config.yaml
d_model: 256
activation: "tanh_gelu"
norm_place: "pre"
positions: "learned"
tie_embeddings: true
parallel_block: false
init: "uniform"
init_std_qkv: 0.033
init_std_up: 0.033
init_std_down: 0.0
lr: 0.00955
beta1: 0.9
lr_head: 0.00731
decay_shape: "linear"
dataset: "wikipedia_en"
MLP neurons of a small language model. Each row is named by its layer, matrix (up: input weights; down: output weights) and neuron, and shows model dimensions 64-191. Each number is 128 + 24 x the weight over its row's rms, rounded and kept within 0 to 255. Numbers have three digits each.
After each neuron's rows, "fires on" lists the tokens most often at its 100 highest values on Wikipedia text that the model never trained on. A number after a token or word is its count.

L11.up175:100105149139121134142108079127106074089172108113138148143096116109090166151133162138109109118154170130141097127092131143109116091064144127145117169142159136161158118122176111126149154105123131100188118094158113119099110149149127146088133108130164131172101117142151143145093131146106072104118107148137147159115103136162108120108142153142114117140106085125130113098150065158128119111100
L11.down175:127113161155127154144088107118127141106168113114096142124114084155073114134129179117139130136105137116087102106112121124140147133122143135140121110166187138167154110176170136111129144122103155095187113104131131124095138118169136123110086132113157151129128143147126136146107095140110100109134135108141162169098136099135131143119171133177139124150077111101141103091118050159125148126145
fires on: " |" 34, ";" 33, " D" 11, " " 7

L6.up583:106138102176139169123117133095112138143137143146166100126138083132156170096129145168106134124131107104144109159114098102087100198126116110105128106114110068132165159099138091103097132141144142088186194129091134133096105134117120108103144103115167145134124075122125136157120145144115174137115124097094110143144146142156147097160107155130092129129125114144121147175137092137141106149118
L6.down583:146096137115154103117137106152164121154141113140129133178135121127140148120125161132151102139140140095104144175159108081125127112139123104086073146120152183112114085146149122183153140111175157141124108144152135119138162187158128096143153153138072162155109137153116097130101115119109135143185147133139128148143126125112152160130105072133109115118138148126157137121118144080153140118109
fires on: "8" 18, ":" 11, "n" 8, "or" 7, "9" 7, "rel" 7

L7.up843:114151111147114206124085139096153156153118088131119129126129137154146122156094114138110133085164114159141106194111131123143169105124131150162138128075145139115130122123153098125147107171173147133149141095130103131148150112089104142145144112157132100119102131098117105137117121164051125137134110134116085118095147138125093112126079140137143133134134118130132149128147128104075142127177
L7.down843:141133136130167083187186117117120085119136104102130113134152138135143132130161125184107139143135128102121119127099117138125070106153126109099133136152100151102073122131120131122130099118127121054137130168123111142086090127162140146125112122101181142109141110168142161175147105110154097124111125118158112098125094102120139114168142132141130102122163100139112145120102120129133103085126
fires on: "." 34, "1" 15, " " 14, "2" 10, "3" 7

L9.up27:148073128135105142141161157160090082107089153153115097159107169154162150107149191117143118078144111099102166114111124147104146077116120140129123133093119153105100157117198154096118133152099104146110167124134130108104139112099114106122130155107114117153159115147102106127142116160147144115139094092128139120142133125129155099182149161097149120138120118117130158141174085165116137106158
L9.down27:098182162150162135099125140107122162160173159202142138122116182114079096133142118155131088091109150164109142121145127109144123128153096133168110135125126130105127133112080130116148103099108151108161075175091150126155080133142123171174157135109144110123118152121139152142088146147152139117125108145131142126129135101145127113101134136134120138119148139137110142172133149095157086151072
fires on: "9" 23, "0" 19, "8" 11, "i" 7, "C" 6, "4" 6

L8.up117:131116172141158114139085118140155140137146119120113134125136096137129141111175138143155100115145124143141140107112157133137160125133152139112119118093093132141097138133132130148139127145122127108111111095138124147121099114134120073119167164125131148065136092132102145117085150142122167131134132143102150140144119127090172130103141114119114147074143140082190131157111164143107078092130
L8.down117:127126097136127125153087125115173165067158165142110162100143067097125085150139110135116132107115060149186115153119105177128122132109107121090138107118117135098132129137117113123139124100144147153128179165154163127130132140118120147131141096152109121108150144118114093120133086135137135114093117075136110090130125125094137170113140114127101115149163123135117128163153171148137124107149
fires on: "2" 17, "9" 13, " f" 9, "ac" 8, "d" 5, " |" 5

L6.up507:162131146105126117116087140154092154144126111116131148129117115134121182156136142149125135116172128109165134112103122101108076140141186160152095127173133102161130156125105121158151119116136131086116099131089135072119095109164131152096108116092156126117114123128141093138148118119120096191138099114093123132159151134118141108086132121154175140146116076099089088095128126106080121116121
L6.down507:146120134104150178115108129109124083113148137091125195120129127153124101148134121151119147096097104151115120105124129127131143100148122112145126174107148103174162125118124119127087157136083178107149183123125110152172139150108109106116118174153116157089121117126149129120132101110134083110134139088137164114119083114120122113137139086136116114132093167118129095099129192116099132106149
fires on: " " 33, ":" 24, " |" 21

L6.up674:091146149106118153099128161097117113110076195117163129140090150153138135123131095132146113112128106150105091163091125143106069108136160126095136154164187140148126131177131166103129147129135103115112155115130140131128104164088121130104143123093149155117144097155177120127112143123161101118112156134132143186117163116121122102087123156098136093152143138116116102120096148188126131111104
L6.down674:165162119170117162162112131139166155158194088112133139134153116090073122098129122118140141120111139103171151124127109110094167125112129148164123066121080106128126112126139132119152126163095144092152120155124096123168138124142103091103100126178092158120132148127119140117139110132141151146131131132133126158138137133158104126158115105137098159125117119188173145097166127107104119121147
fires on: " " 60

L9.up122:161093107141149142176121098120124164150120112141122104113139116134113119114137133144109124123130107107088128155158126110082165140167106118132102161114131086112142128133155085140110134154118130105168152119127097127117087124093069072133137160126144143098133135094111136166165153126175154162092107139122095158135104081143153098134131092153119145114154102121119115168152168152122127146133
L9.down122:137160113147093093146102109105100159124118113091130148125120144088162095118070121139135086142090161114128134124112128174148166149103131093164137153109194144123163129153158151154174139117171105152134152107165122110131184115118140162112108120167128160122139113132089121137136098120120127158098145101165173109119122176140116136071128122104137149108158132098130160108141173165115101095157
fires on: " |" 32, " " 12, "0" 12, "9" 7, "cu" 6, "," 4

L11.up857:152112112095129115087123163143154109087097152142127136127133109117202134139112177094124123083132143162110115197133124159088123116136144106130139114114156141141113112129141145100065153110153103118121115122100141114189140130102099146088178095112142119129116083111172130175156148119147142181138120110144126105107150145153135159127127181118144103135106140117101142129128146134128122177146
L11.down857:147131138118116120109138134135112096132174122151139127145121167139113145158155092135160176166180136087175160087129109123106148168139137156116158097086132141125124156120128128117143104145088148148111135139136117145122114131145111089113090128152117141119148154115127144106130098157115127093136138121091139140142109151108150114071132104117131115088133139139160103091104146090135151089126
fires on: " at" 64, " " 15, " from" 7

L7.up434:128104132191128161118125135097098098138104092109139125134146169141133148113072181146122128129156138138111087134117167085156103123114128165164131110070124099154111136151147130152109159152098140106161173115149121171112151118107125129118164175126142093136164105111142104117138108137085132131123147149146137117168152094174145112151129120128098142152165097095127115144123096142107111126159
L7.down434:160150111114123125127101151125146140136134169113096138146133087141120131122161106115167124125139145111139167154161103163152121141110081166092135151135120138116121132115103103155135130075137184161122119130143112117133100129141098133117126118118134125134144139106109114133094157140133112113127129101114114122082078131138158112090138146102115110124106159141151128088113123111146140091134
fires on: "-" 23, "9" 19, "1" 12, "or" 11, "8" 10, " " 10